config.toml
hidden_size = 384
head_dim = 64
intermediate_size = 1536
rope_theta = 10000.0
qk_norm = true
beta1 = 0.9
max_seq_len = 384
doc_mask = true
MLP neurons of a small language model. Each row is named by its layer, matrix (gate and up: input weights) and neuron, and shows model dimensions 144-239. Each number is 500 + 50 x the weight over its row's rms, rounded and kept within 0 to 999. Numbers have three digits each. A neuron's up and down rows have the sign that makes its largest values positive.
A block is one neuron, or neurons of one layer that tend to fire together. After each block is what it responds to, as a language model described it from the Wikipedia text at the highest values.

L12.gate1214:469511602563551474520452496519536483591484588448377532528438457505591472557587536499410564441658510554588515471530471365462495415539510487417510452485527459401504570365441559613500593468535512580500582471506444494399398657439442543464432453490457503448463467487544483541491502561536477476
L12.up1214:388527505605522481492486576538518500536525459535406515494524527517594428442488531454478544487483538620496450520527511456422491494532513455467567516558464499495507449500491475479522475533446572491539567457513460541421574460487541432470490433538489444493586495489512469531534429576479509454
Responds to: Mid-word fragments, March. Word-internal continuation pieces, strongest for "ch" completing March or marching, also pieces inside names and words (Gal-ile-o, Wil-k-ins, b-omb-s).

L12.gate222:521516559574550485487476538478469448482600527548495490418523495535495471511443500492397435494553513521453545464508467526502505530475600457511491525527415515531539556548437505446388539426462504445497480451458510497491504588555444511544492510532445407591590540540609444410563531481507554515
L12.up222:508544399431553520463479469584488525482403530402511533483458484522477368544454499482531516572532552537580510508459457473502539435410477511483435581512512463450556569526488508549526493489483600500567494544493523536507479514490446508424487445465478531485460473514516553620503465608484466518
Responds to: Mid-word subword fragments. Interior pieces of words split into several tokens, as in neg-o-tiate, Qu-ig-ley, Buc-ure-ști, con-cre-te, plus pipe and dash separators in Wikipedia data tables.

L6.gate242:530491501484503428492573535518489509587498456515390532544502455470445511465437452572560396483367553547579520548552485472539515448475483534552495504609521450459509535469546460530521481514493495411519560447479475492573551535517477460514525567381430360446502524465499518449461496480501480480
L6.up242:541502584464593505589380571483571422506473620523454501475531533489469464525474479454560625440435492512564473525465522475516477493429439440578379567425480491514492517527462530583568477533559581512514499627471519548477578458530483621469544468540408404508469516508548525493561514589511536535
L6.gate564:413558569524536511463492522500468606506537526477530452527531538470411466477549557576483504445417551597456562455550534532555444453521519483450477480555547606526545484452499497591530494505516407534405506485555477493502518645535429476435547512455579498486441497490430463455535530506509429580
L6.up564:503533523541455478536478558515546467401565528453469523531489502427479380496430526488538489484494557493493510463473482483535519549525523526547560506539487465499552498490511531558397441534504450532495570512507590494423467584520488528574571447494392538526562581504484577424507421520439434425
L6.gate697:475492497548580542559493511446545462599389558471456485550499509653420451482563433498454577492441571509422485440411510519504569417397499522508445558484485475535488648415513432543534524574522419525435480581500438497525444542601505470597482578545505457378462480553438476481527531471524470485
L6.up697:500530538541564541573471497463491545539537543585481536472506404481485425492490550555578603474412510602447449592453475499538477439427505468479547574471490528513405624500460452510510515549489479509560554561498532556543581493449490387479529533566487466485392535498487392470510491547515453626
L6.gate815:530497539543452489316540380604474542496483481563520461488469491529445523509504514501499505521586495526514554426414523487416512372513566497532501601506462507501476507571467547543537580480566486514482425494538475399506481584461622575487502397417460446472530433523546476560523535447551578536
L6.up815:531481516537559509626553503407443454527565517493537489474501475475530449509466370592341589494471553511501540462485527448615418503482453510465497472469380528435521467402501525492513537546538438503405570484505415421496555439523469529453604473479503443554573547472523526496434452451488541498
L6.gate821:525502563539560518528420497397444485527520629524517569635476551547516499560547479518406516442465530499415446484535495453519466485472428472401444541484467485480478494420548588571545552501491501496503504516518544431479546521511481518513531520489500553518523518579505534534546430538509485549
L6.up821:558495517457522519479443420511509515564564587573565448561465471489487539449439518574423535446506488478558522571534526454544403469489501483476373466516579518523505513522447546509580575549481498515404412482504459468597406541405550469534498516439531451545577501535553421509510469554523631623
L6.gate1143:462487582506536499540512445543526458495495548473551398476506530535403502490487518505530490526398546498521375494580536475459511496440494523556535480560478439600468548521509530534473549459594500521514500420512511533453498468540513583493471486444520452432474535532468454511475456488430495414
L6.up1143:546545540501518447548517417563498573434511521581482567474537565454535504525445500529453484555493506536584458481483440513457428472521461527488511498481543538444540462480425451500551465483413558610522564519490453523530475549492487506562621495432559498537453364469611461491528498497444508556
L6.gate1201:516595572421592561486593555441496514462490563508464504470479546454413492410393359544481414445424487457521495458478527444530489468360558505476425551484493427429469522332435515544506510512481469447452495459506496545523530433473523483470544431493414509455496557508481477522514442542418513552
L6.up1201:495503588583494508464517455489410460504560500503482468444584453467560488475562440468505447465533585463536445506512495608546439502524561508554432533479624506451404520488415484467559513558484601481503574597410529402492374567600498526514425524415445426428511579420497493566569562548522445411
L6.gate1317:466451564453476501523552554528531495550468499493466536419509496563446443538492520472518555455476499533487423528536517530531368481443447465509494563534524423491555509576541499602515572527478539486549462532524409535441487489413568526591402585509574471485447473494475544484563525473493523411
L6.up1317:471508534458571563457506458471595487545524510489387520494583502512476530564473405569503498470554451484521523490468468560538434454468524392484531639517480389465474564495501590538614581512492551503495437524537481541494485475529479529551415481536437400380482522454506446511506485517522467448
Responds to: Mid-word and byte fragments. Partial UTF-8 byte tokens for special characters (zero-width joiners in table scores, ğ, ī, Cyrillic), and mid-word pieces like In|stitu|tion, Ac|tive.

L6.gate201:479460504480553499482443458544573574510527566504446420541479517440544413493418519455515486514471600537424533457464459419561531449487477437577494523594512551511529567458453543454430532533436481437490534476547456490521512521539448475450487479431474423490493514389662434487547385650429514484
L6.up201:522490396511585519465474454483533456550495521510512485601516499516457529520508502517497513605510480555436466475489589577491540454514471576512509455426418538511431579506534542485630447528419483495515484420427483507478478562499477453502432590455476452434527573430453496525468395454476511466
L6.gate235:503414496558487406480510441569581444467551478523415505485535527519507464541477505504576456522638497550439531460496522581507516540455450450481433506609487536476498467437527492534525500469519464478512523415477466492535556486577458524546496488462455540435530429334447506475457535545533536417
L6.up235:510497549469522561533571480532504527548462510410554480592506516480478507468445408513549462470575543600512577402458523503569493424529517512427411561469492592449539502495479513484526525478538430549537464506523575478498468529455486457373446378446526447480538527522501519584530488481532492595
L6.gate411:486490501467603555498473545489505446631417466509477539577505408535473441529582526524477542518500468559545475494528591436533441446560530562402531560492459435557491512469550536515498582548507527522433635469481466512598536431349429551506466496521498475443559519464526514563519485563556588408
L6.up411:454593463469601464396490528438552487439499593530507490413422470490494514490497489458492502461628496557425551425446514576469487534527525524560492543492588560542482509455441495567535520411486464508565476556429520553480535530456495523403458440455503492543503567506476497548560468529559533370
L6.gate1050:433498412510583504545491518513511556476547500508542460592460461497558435554536499464483529503536527493494499517381449560484538438578533457482504501479500529521518558455515490563549431491575497584445547478537511451505447399488487529480519469527495458488522554485455465509432450531515607460
L6.up1050:543439554549567431532490563435513571494487524397436517476473532523577420578531458526539571538497503534551489503470423534482485510503516459570587367496581458488548505508539545393462506476457533515536564509516559562559501478528497443393374426485505515442546550394432479526588535495473500434
L6.gate1088:524476440517554491498433469455489538553494516503488509538496542594511538473582508521478542476456533426436556464506416617519547389537511616558545488466498534504464484502518472456563477483578449495544645581537530437493527436450472519544458518477624508453508501518503434539533437610426449508
L6.up1088:417562491560476514528444523542650426492486432525485493494533559506529466537565445458605529530502636527555532442472460471502480464427501358477458492460501567567450508515539496409565521513492579577514571537510504462510421591469496429453471524490507421496482514460583516382441495515459474381
L6.gate1290:542509512485467511481466484540541478495428511487547547469483510538476345532496498528482513544556604492513534504532450507466548510463518557552495570612451489497531487464505540493417490473524517624546464427484425533537543488467445525519447493574492435492523486504519555439489590539531444408
L6.up1290:600433539520602483505510512503492540525552495422524479465462435435498471532434474481524555510500530536489499488382479524459392425586534409541480552462492494388477564522530632554517476565461558511523571529530520421529488431398416475564524468429539458564560440485478418538408461420496534474
L6.gate1333:495496539469536579359553550475390441504587519497422390544449474535547481573479482513430561516536588493546517445568445468518520509504472559562575387504560511551478610514451619459527526568485348563517616546501500420475559506450495554523458580420464566469589554554456498483464537478474584490
L6.up1333:506385541453478411442460497534542500472471598470501576493535546469551510498514508533419436531467470500438448481484408449496522464440541516467551481518467471498472525472455574536420588525502426555521502507542483521476550376328548532564578498468544455552576472421551460407465482521501462460
L6.gate1427:515511514519523556443432469546516457505472518490483497480441488498435529581483587547496571487479476586524462443547509546533478419564539615418514476481526482433551554556480507481655513511537503576497443537549435546609400499432586573535561540505475542526489535474523424535464524559565545412
L6.up1427:501567456612552451501516597448485437409509452419420436480507444538431517477429552532478577369486461481596563558592574497504494552499468494513398602438620397512492506538551475533524523463540532556533513535531468539493482450520602369509453487478372533516491495420491467536558532569525557473
Responds to: Sports statistics tables. Cells and headers in Wikipedia stats tables and career infoboxes, such as the Apps / (Gls) slash, SPG, Total, and High rebounds, plus "played" in game counts.

L12.gate1049:556510455531649529565441458464535593422526488474497519478487484561408441490510432541553474486583598530423465545356466457526589411521443506556437469507616544537447556451499580557446485478485521477551512584544520574484577519483436528511549505439462484528457546515442421482510514560457509485
L12.up1049:634457540431507471481470447444548550561512503422453645485472485473470441452450479496540481535488426580468533567454519505462533539527525427462465517500471506585492524480475451557557548531529508415597531526468545402572509437559441493491498527422562547526560396515596372558468437519501463543
Responds to: Mid-word continuation fragments. Short word pieces inside a longer word split by the tokenizer, right after the opening fragment, such as p‑and‑emic, Sans‑k‑rit, up‑gr‑ade, s‑op‑rano.

L6.gate346:491461479529456514544531448452502465493510496548509491565456408472670520492438493519513449477470460554496587506420576507510478456446485540445571498558530459384570470469482550480554600482553500449461516437497521443525403611481435508527528470433519421485539522484507517509552602479477490521
L6.up346:539591508462460520490527486389581465488521562476502536460459504496534450518551515455445524440507575502404562477590545529466461457508422650432532584449504559506482404466519479604351453507456452448543556504505508409482510458550516572523509513564463423497555468503582510448457457493535547627
L6.gate506:545477528548559451509539430603516488558506517548497484616410435537498376554594487526555464469582466373555472559455501445506483477497469572433409538465500466439501515538502633542518573468496544498513425493553512487502533598435571572516589499455449523468536497426509546507418564510611569492
L6.up506:494457437499486615473629564535540543445477546460509553478552407513483433525517576478440483472485524584499545531460498464505493437506557495496444541517353474558458523493504480503490522539523526522513509466497535497451526435476403424385580484514521497416489459487626485551456505494536577483
L6.gate620:484536454587454489527520493601505530583468499521510583422424494505572464523623478408514505494467523587463401569557647484433494429455448561459529587567427437566545501472475567494503601444488521520497536521466443461585395558439515594517509504462537464528516554409567554526501497561571463491
L6.up620:457489485523546633515522528452507462478499489443478462553445512583544569552507496458447508488498561505511485546533607501438470491448507580488498593428517374490479537468554523515512518529459494472424476475538506552368484452551461479466491505517405504517503515478490488434396451526590529487
L6.gate740:431425499513501506499507628492479482537577554539518554472506454504444530518556501544572463522442479501499531402442534537443554451475655540517475520522559541480576568590494561540481434515607470401436500505454502545571448483523509549507582512422445527485540444396497515455570511449547508477
L6.up740:497532496525484485503538451375423450454527549530483498494487433477513454444388494465469584410529562476440503474511531523491486667465518484505512582452592418458570442461483462456525519582537460478582456527461515524476529579475471537466531512512426493509553411588481487450485521417441539588
L6.gate785:517544524561527521622468475497510433544550504578569484450449451502580529473532488537506479558488574534539489478532526519509551528567497536434500555520463465439590524402454512479388501423403491478466514370502479492522433523541571541605501511472493458449469444519520492534517443481577513546
L6.up785:604445404520426496615562439464504479490484501532481503509477401536512517577515540476518467547491494591529501612457512451601504424593511516506549463519412556550468469465501524559482526516505463455532531498495537506505544466537540474481571527443490505520486444454438483666526519527516514500
L6.gate1113:566503514487467499441440526533509446513493509520465584590431466517509490553485543497482492496475501528478504503543401482473470487485452513529530556494469465583574476498505569478547477555515513482497446593479385525454457503471493521496478579513466493479493522453457444426482434444524539477
L6.up1113:505490463417532520531511521481567434524451509464481474494501496519514601428502557482564481507476516422527440548355470573558441468440540442538446398471409580541364553557553522458539438516523566513474480543507456486519447475466514426414427489605534493453563493507524508594478505415472494455
L6.gate1198:472548466496484526507445466477541614505442454513512516515562488572528501443472454442556326579521578504552506454603501437472511445594557491563474536557562480510523421533566521544493558524566593465512457416488486506538566519489546525600475443585487438472517532477499595455513585612523438473
L6.up1198:533495539411399539469411516456426550498611475512522583480453481412546534422485563456535430505451517463501578497506484531548499489565486517477518455522543458519535528470542547487454474465470446564479535574483472440550473521548567530530403419456480545442544496538569497497433488473567489543
L6.gate1346:459390426471487507510568449545547567517545508422519464522471516449460425566556548464528549480660546528503377522568524555491519472539448471449419551415405482470544381504479478508491513520488527562602500470521478566483482530586565582558561514453466478475533442453469476466507438476596422538
L6.up1346:443544506618477484416561453498600484535475549530505414581471536516480464485381455499557474563530515433522564514493449399576487380544494461556576507483563552560512564493497485395435470524490522491549495515544485501579486528578497422414421457575486462502549446476443500485542555445494564598
Responds to: Table cell openers. First token of a cell or entry in pipe-delimited Wikipedia tables and lists, e.g. Hong (Kong), £, #, St, record numbers.

L9.gate68:469522411550492471592588555643542490550465545477522549483388475524545517478439539508541508508606469524486592596493534484462485504506518463588492475581511471490522498451502516524587445472458551507527594470513468546516487498485557553535539517461494596485472453516396488485429593469474522455
L9.up68:460501403573539588494557507541532486553540595484488526563415508527565474487568473449524414495494538597499392468575484511548452544447503387460458595449446466423474504535464497531458473489591505510484523431530475490485421594503500526542529495434506537433515517514526435500474508442539494470
L9.gate84:499404506445492455534540529477494436526651582513435495510469561514609567463590534526497476521436457402507512522531479529512494544459446507473628520456513500524565474538504425573523445535451522554621570563489487527541442518484447445482476465524498485521549473513480522479512537510512475529
L9.up84:563436468451514453406524614576495437574607448512486516488578632425476518443502516512540461556493504447385468520433473471542549487469453495581459499536473483453598474430459409471635486523417431490597519511469468480596449432483431507454416499480459518503501561454582532495573593489470463397
L9.gate272:556440466485615567512492402522413557590493508417460448556397509522528553542565501486486528499553501501366393513523497499475483494600517438516506414500527554481495533468412499443446510514601521555402560563472419466565529543416477525486498411465511566483520466529507497437470466471499503455
L9.up272:453488493436555522556425458427493401497461519522444381430498493519580479547493496445584447468447502470442482554532510505545390470490459517487492531544581481510523482549491513412493512514503503484547509429485505515442546620441547497530483542560584390547481509591529556429505529389534511556
L9.gate281:519555492509501540394531476464478511540545495425479516573446485400435504413462503562419505496488492493432493433479509471514422529439500456525412536503437504510451498436539578512563565472501560553429482462517497548591473440427508517462573483582530419497570520564621454543528516531493468438
L9.up281:484476503520498549435552462516412557600481533484595501563555476556425557551499380433494517521514551455520519495503502524504484484419466596471462576524478556465474480545511510469485469549458552411501516469486476481563455483478435409544568575640456573467582487488544584420476538541434548536
L9.gate298:522531572426637450483542551529449428472478598511591500595480593528612478570507474469505417553525528481511545550579511403507532479528530418511529492510569517542482496475503468501442472556470527478536515541563478468507471519475493507492513524552576491475353506491495492515529511572581501533
L9.up298:486416558472492536427561615495404471516450570552470476509369489479538586486531497429450424446511522496509614493516542503440472602470511531493529559484510466417538523498519515537532468477552527561477467496477442342462600562499518506491465539443412408545619471528471587533457581463489475469
L9.gate737:568587533509545473550604548497483528590490502485593608550442462514504505548549469515490544489552611443460444514552427465549558486506563510576505428478359436478463544465525518566457464501527535446570535487523451501578418558470524521451529450471467489423555477551566423596484452540544519533
L9.up737:518475460557431455508516498489518457490492421562488495482435483502528553422537513461486584527488573373564497478470586449619538398418613532517497587505462501445494522539518525500531561538462493461476450537465559587424493527471441498510489534556503561587579477500506565480548510420541565650
L9.gate1422:543580565482540525521476580465479419548517565454559475550550526471507477511449497497572501445553564451481599492539533531524612536488556470474557530458478484567490528420524526443424524549449495465521445562519528498454393570462486550477450503485489398439524521515637495626438519476480466553
L9.up1422:423519533492505431433496494526567446457537428469517563492522533496573469509484392459619465478485576532538492496546514450523531477511529498467515553486540396547465524425510509487517514536511458473534543469515483469475466517510509494403517513383528484506526570472486591538484494464555445455
L9.gate1527:581481503484605521564571533444497476439540442505463568563515545492526515585455431425593464514561532456540422495454509474455409548507498476486544523478477495406356460486588413474448433451507513503509429485490530450423591482384513553508627547528456395434523521513452585562496489521595447642
L9.up1527:563546505523488502481517449477574477458490518570527468551529493516506505451576541545460445529467454510551535512448489575460552503564506458454522574493510467482462502578504533461471496512491513499538538531553455519564434474451498521533471562485520498417564462390510462546467478553453614468
Responds to: Table cell symbols and numbers. Fires mostly inside wiki tables and stat lists, on byte-split symbols, dashes, minus signs and digits, e.g. 54–12 or † keys; occasionally on prose words like of.